Weights of a small transformer language model.
Size: width 256, 4 heads of 64, MLP 512 GELU, vocabulary 10590.
MLP neurons of a small language model. Each row is named by its layer, matrix (up: input weights) and neuron, and shows model dimensions 80-207. Each number is 128 + 32 x the weight over its row's rms, rounded and kept within 0 to 255.
After each neuron's rows, "fires on" lists the tokens most often at its 100 highest values on Wikipedia text that the model never trained on.

L4.up256 [141  79 145  74 104 158 134 106 141 126 118 178 163 118 131 198 128  92 124 190 143 153 122 147 142 139 140 114 145 164 164 122 131 128  61  90 206 180 158 183  82 127 104 146 145 121 162 131  99 111 112  98  56 154 172 174 108 182 146 184 141 163 116 107 168 160 177 149 134 126 147 140 116 112 140 161 134 154 180 141 111 131 120 106 180 149 130 172 122  96 149 175 118  89 150 144 104 145 123 130 137 162 149 150 112 142 134 120 124  76  48 108 161 201 116 106 143  98 100 175  99 107 123 125 156 126 166 144]
fires on: "ing", "es", " des", "ed"

L2.up39 [194 123 114 178 104 129  92 121 124  80 139  98  93 178 105  94 155 133  95 144 149 138  85 141 168 137  76  81 125  84 110 115 127 126 138 185 138 128  94 134 104 145 133 114 146  78 163 100  91 163 130 186 159 170 145 134 129 154 125  96  88 109  75  92 117 172 164 179  87  98 169 190 155  95 154  97  93 123 125 179 152 163 132 147 147 134 145 154 129 113  80 181 138 178 183 107 167 132 193  89 113 149 117  66 184 101 135 148  99  85 148 137 147 113  81 147  78  94 123 119 123 154  72  50 140 159  67 143]
fires on: " sub", " pre", " post", " Sub"

L4.up446 [145 125 192 124 154 144 193 128 119 140  94 153 105  99 132 127 127 144 147 156 112 115  91 161 107 163 174 151 119 109 162 121 149 160 151 112 104 134 153  64 162 146 186  46  88 126 135 112 120  90 120 168 152 113 161  84 105  95 122 121 107 160  53 122 103 156 102 110 130 132  82 132 148 132 146 127 165 126 126 151 158 131 161 122 170 125 132 112 117 115 107 134 154 175  81  77 123 114  57 147 176  47 136  78 159 132 122 177 156 207 132 102 135  79 112 128 142 152  74  80  94 104  70 113 120 159  62 116]
fires on: " e", "e", "a", "ha", "ce", "es"

L4.up109 [155 111 166 106 124 113 130  97 116  44 161 114 118 139 213 143 120  81 128 114 180 179 117 144 177  84 101 128 126 119 168 136 141 142 144  76 177 148 113 110 130 144 166 116 139  91 106 122 155 128 113 148 152  80 133 107  36  71 136 150 175 117 172  88 150 151  81  84 132 140 145 138 114 148  94 109  83 114 170 144 156 114 107 108 112 116 106 128 140 118 143  95 229 150 176  60 184 127 115 110 126 129  91 138 137 162  98 148 156 162 118 120 177 104 115 149 138 102 106 137  79 135 121 119 134 151 137 129]
fires on: "ö", "l", "elt", "ird", "f", "le"

L5.up92 [132 112 134 145 150 133 107 105 119  89 158 155 109 120 104  99 102 126 130 170 122 133 144 187 106 123 118 114  80 113  86 110 123 175 119 162  96 136 136  98 110 181 150 163 122  97 123 103 173 119 117 133 177 134 112 123 144 130 114 146 174 161 133 146 156 141 135  89 119 178 149 123 140  87 101 114 150 134 111  72 115 143 203 169 131  88 107 136 137 108 115 109 136 162  92 120 161 129 174 107 167 157 214 149 130  97  41 143 158 158 113 157 126 160 112 143 145 152 104 128 109 157  99  86 142 191 105 199]
fires on: "ep", "\n\n", "ag", " lead", "ar"

L2.up407 [138 164 104 113  92 157 102 154  79 121 149  74 109  89  83 156 115  98 101 108 148 108 108 135 158  82 136 114 163 186 117 119 184 140 168 133 138 127 113 117 117  69 126 156 172 146 117 161 186 178 163 107 137 115 125 175  95 216 132  75 101 146 150 162 130 110 176 130 172 123 116 185 145 145 101 126 190 126 167 148 121 111  59 115 139 127  71 106 117 124 164 140 104 143 169 113 107 123 175 102 127  93 159 135  93 138 118 130 164 127 141 111 184 120 150 112 117  44  75 143 164 163 102 131 115 114 164 114]
fires on: " =", "est", " | Title", ") =", "e"

L4.up36 [131  80 117 160  78 197 154 135 125  90 123 110 152 125 166 116 136 148 129 103 160 152 111  90 128 145 121 147 103  59 148 147 106 102 117 114 137 144 144  96 172 191 161  64  48 112  73 132 164  95 123 126 142 116  68 105 106 155 136 135  35 117 167 104 121 146 146  58 147 162 154 193 136 173 109 107 103 109 102 138 104 172  86 144 167 112  76 105 109 157 135  88 164 140 176 128  91  87 128 167 132 103 105  87 210 130 142  72 152 206 144 118 134 114  70 109 131 101 163 108  93 134 104  97 156 124 131 143]
fires on: "i", "al", "a", "el", "ha", "er"

L9.up20 [ 71 134 131 111 105 111 133 110 103 109 148 136 178 131 147 155 148 167 113 181 138 148  79 117 115 137  84 170 119 140 149 103 183 132 134 126 170 181 140 162 124 185 124 124 174  76  68 123 115 156 139 114 112  67 106 110 121 104 137 163 179  68  96 143 131 151 172 167 163 168 192  92 130 122 155 133 124 178 153 149 131 165 155  70 192 146 124 158 105 132 117 102  76 160 153 103 145 119  94 156 125 127 110 134 184 155 129 162 108  90 115 123 120 139  87 153 105 125  61 130 144 142 139 131 143 128  58 183]
fires on: "ed", "ated", "al"

L6.up38 [121 106 145 153 111 143 178 183 119 115 125   4 132 138 147 141 116 113 119 124 136 167 151 127 126 175 114 114  45 132  91 158 161  88  88  89  79 154 138 130 158 107 150 102 113  75 176 162 134  80 134 140  73 138  87 126 157 135 115 134 116  90 144 153  85  91  66 107 124 128 177 127  68 103 160 143 126 184 177 123 153 141 185 120 187 147 173  96 100 195 168 152 107 136 134 136 114  63 148 108 176  96 110  93 135 125 153 155 158 204 157 167 128 107 126 209 135 199 175 131 165 115  90  77 160 153 143 122]
fires on: "\n\n", "\n", "."

L9.up358 [128 174 120 136  99 143 119 148 128 177 165 156  88 179  94 133 145 138  95 163   9 147 152 195 132 129 132  81  97 150 137  43 196 129 140 182 124  93 133 181 132 125  70  97 107 128 106 118 152 126  68 162 127  98 114 136 107 137 136 152 195 158 149 126 141 143 132 208 138 144 126 112  81 156 176  55  72  98  71 106 166 133  74  81 126  97 151  89  27 101 101 114 182 152 116 158 166 158 142 217 175 122 107 128 104  83 135 127 146 119  95 102 187 111 110 139 169 106 140 123 147 150 156 113 113 141 107  40]
fires on: "-", " ("

L5.up55 [151 105 168  84 102 156  67 167  90 186  84 113 112  67 103 141 173 153 132  95 143  99 131 153  87 109 116 121  98  94 105 110 153 170 138 124 145 103  88  53 189 142 156 119 145 129 140 170 173 102 129 109 110 134 146  63  68 160  83 113 169 113 127 126 113 155 164 157 120 173 131 162 173 103 127 125 167 119 117 132 158 135 140 123 167  94 135  92 125  82 103 131  49 150  50 103 170 114 180 128 159 117 129 149 182 117 145 116 170 165  96 109 145 112 113 113 151 168 100 110 120 100 124 123 141 173 124 129]
fires on: "f", "er", "es", "an", "ab", "af"

L4.up270 [147 165 137 105 151 111 164 146 115  84 102  95  70  85 154  79 109  65 164 122 169 143 101 137 183 117 160  34  54 120  98 181 134  87 113 149 105 120 107  93 108 123 181 148 135 132 150 109  94 143 143 114  93 104 176 120  89 173  75  70 155 123 170 123 146 115 164 112 155  82 140 122 150 137 168 126 177 150 145 159 148 153 135 121 152 128 142  98 178 106  93 128 115  84 160 117  98 108 135 170 138 110 168 135 161 102  37 120 158 151  62 144 142 169  90 127 132 142  62 183 136 112  93  92 118  77 139 180]
fires on: "\n\n", " time", "self", "abb"

L5.up113 [ 57 132  47  58 108 126 101  87 132 168 131  99 210 137 145 157 130 108 152 152  70 211 136 167 188 134 118 105 117 134 109 106 146 137 112 180 112  82  62 118  95 169 132 141  95 153 132 108  97 144 162 151 122  92 146  98 187 152  95  87 174 131 144 114 122 110 179 147 149 194 110 129  69 127 100 154 142 105 127 106 151 137 164 160 138 156 110 182 136 150 120 165 150 156 141 120 100 123 184 153  97 147  94 159 134 105 112 124 128  99 102 114 121 153 181 143 133  94 146 169 105 106 152 146 134 127 182 115]
fires on: "ure", "k", "y", "ing", "le"

L6.up319 [149  65 128 170 104 212 114 158 129 154 129  61  68 165 146 177  86 186 160  94 167 120 136 197 106  93 130 145  63 102 119 137 134 152 138  69 134 131 116 136 173 155 108 105 171  91 199  93 140  60 125 159 155 109 106 136 131 142 142 136 113 180 115 161 114 150 172 160 158 111  80 121 140 165 158 112 114 169 144 200 127 121 162  92 156 171 175  80 124 157 122  72  98 155 152  66 167 112 127  94 191  97 140 159 131 159 191 110 178 153 156 154 103 105 185  90 158 174 126 109 161 102 113  99 138 156 115 143]
fires on: ".", "\n", "\n\n", "s."

L6.up44 [107 126  98  81 138 116  86 120 123 119 151  94 119 111 133 168 147 153 106 143 155 114  95 131 114 120 177 122  99 135 138 108 202 111  95  91 110 129 119 133  99 152 137 118 170 118 138 215 186 116 148 120 126 123 109 125 135 134 196  93 165  93 110 186 118 172 104 104 147 117 133 101  82  76 130 115 119 150 121 145 147 116  95 103 202 137 158 108 153 178 183 121 156  96 121 143  63 151 128 120 207 110 172 144 135 194 107 133 165 145 108  57 110 122 179 100 122 144 123 139 163 102 101 104 193 111  93 129]
fires on: "\n\n", "\n", ".", "s."

L7.up227 [ 90 141  71  84 146  93 102 138 157 151  83 109 116 133 146  77  88  95  98  84 126  90 132 178 108 122 124 173 112 100 117 111 100 128 127 173 150 115 158 138 124 189 100 127  91 170 136 161  94 123 111 154 115 143 156 174 146 147 112 194 109 135 186 105 129 160 176 158 101 132 123 142  85 115 145 119 142 136 145 193 159  85 111 114 177 130 165 115 103 208  81 117 127 181  95 157 151 217 205  83 150 125 139  79 160  76 143 117  87 139 121 205 115 138 156 129  73  89 111  90  56 209 158 105 105 165  83  68]
fires on: " sub", " in", "in", " post", " mid", "re"

L6.up336 [104 136  95 145 149 159 169 137 100  81 122  80 106 202 117 104 131  85 129  82 120 119 167 174 175 115  97 170  74 146  58 106 146 184 150 140  90 190  98 159 164 134 143 135 143 118 144 116 131 151 144 128 127 174  88 111 184 164 185 109 126 126 165 186 150 100 140 115 139 126 114 152  83 125 130 114  85 113 189 183 139 177 106  94 124 134 216  94 150 104 153 150 140  87  69 119  98 188 127  30 111  99 143 101 106 109 137 102 160 111 157 163  91 172 164 180 140 158 182 137 113 146 112 132 198 160 111 168]
fires on: "\n", ".", "\n\n", "s."

L7.up489 [177 121 133 128 107 153 136 153 131 118  95 171 131 124 151  94 121 174 117 150 180  81 148 132 117 111  85 124  94  81 143  97 188 167 120 110  72  67  95 158 122 105 116 174 156 165 100 155  68 139 173 118 112  96 126 152 179 146 124 116 204 118 166 119  87  94 125 194 130 115 103 101 174 167 101 137 114 162 118 168 136 142 148 114 104  91 170 110  85 150 128 136 123 156  87  88 141 117 186 158  65 132 131 141  65  90 187  78 110 138 116 169 127  89 159  46 178 197  72 123 179 123 162 133 126 104 140 168]
fires on: "-", "-G", " F", "fer", "/", " P"

L6.up505 [165 110 117  91 176 113 138 112 122 100  75 136 122 147 114  96 118  98 175  58 154 137 180 192 107  99 123 135 120  90 128  63 142  87 123  81 169 167 110 142  99 156 124 107 142 155  77  85 129 134 115 130 173 134 115 122 158 162  95 152 127 151 141 116 111  73 116 143 175 148  80 118 150 150  90 125 195 101 153  82 128  95 149 182 177 127 124 165 118 167 144 150 169 146 172 138 130  69 115 123 163 146 166 133 101 138 116 124 142 106  84 180 163 169 140 129 152 166 173 148 134 145 113 167  75 138 138 183]
fires on: "j", "odd", "or", "eb", "ep", "ag"

L5.up228 [ 87 168  62  56 171  99  83  49 140  71 170  77  87 130 144 126 136  96 126 123 130 114 103 145 199 161 119 164 117 158 150 147 124 157 134 149 168 110 102 178 113  61 134 149  89 102 130  72 143 116 169 151 116 140  90 127 125 105 110 130 111 143 137 160 128 144 125 116  99 166 139 107 109 146 133  99  83 156 140 185  67 127 128 136 136 145 126 157 131 186 118 151 136  97 124 109 210 170 130 174  70 139 139 115 169 140  90  60 132 141 115 127 131 168 177 134 141  74 118 144 109  78 171 113 186 167 197 146]
fires on: "th", "le", "k", "g", "h", "ch"

L2.up306 [175 181 146  89 126 152  75 139 141  94 116 118  75  99  91  70 116 170 123 126 190 121 158 114 105 117 162 136 122 153 142 108  70 151  87 148 158 107 124 129 143  99 133 111 112 139 140 114 114 162 166 160 132 152 174 142 159 116  89  91 142  97  85 104 134 118 183 151  93 123 150  95 165 141 113 115 104 109 153 197 140 154 160 137 139 104 121 144  91  84 131 180 171  93 108 149 132 126  97 114 192 146  86 118 126  82 117  86 142 139 178 185 135 148 131 154  78 132 109 115 160 136 107 165  98 168 142 108]
fires on: " pre", " post", " rac", " sup", "op", "ex"

L6.up35 [ 79 115 120  90 147 119 142 130 150 133 130  95 160 114 169  99 110 116 138 150 123 161  94 145 110 175 132 157 126 114 108 152 200 113  70 116  88  62 115  80 139 112 146 123 151 132 207 118 116 120 126  77 190 155  96 117 101 171 122  42  89 155  75  84 128 157 143 102 121 119 116  60  72  92 181 127 101 138 110  83 115 120 130  96 113 161 109 103 178 154 112 144 139 134  91 135 105 166 127 119 164 135 109 179 142 137 141 162  39 139  94 109 141 143 129  85 144 185 150 150 150 174 124 116 135 142 163 107]
fires on: "ad", "b", "d", "enc", "g", "z"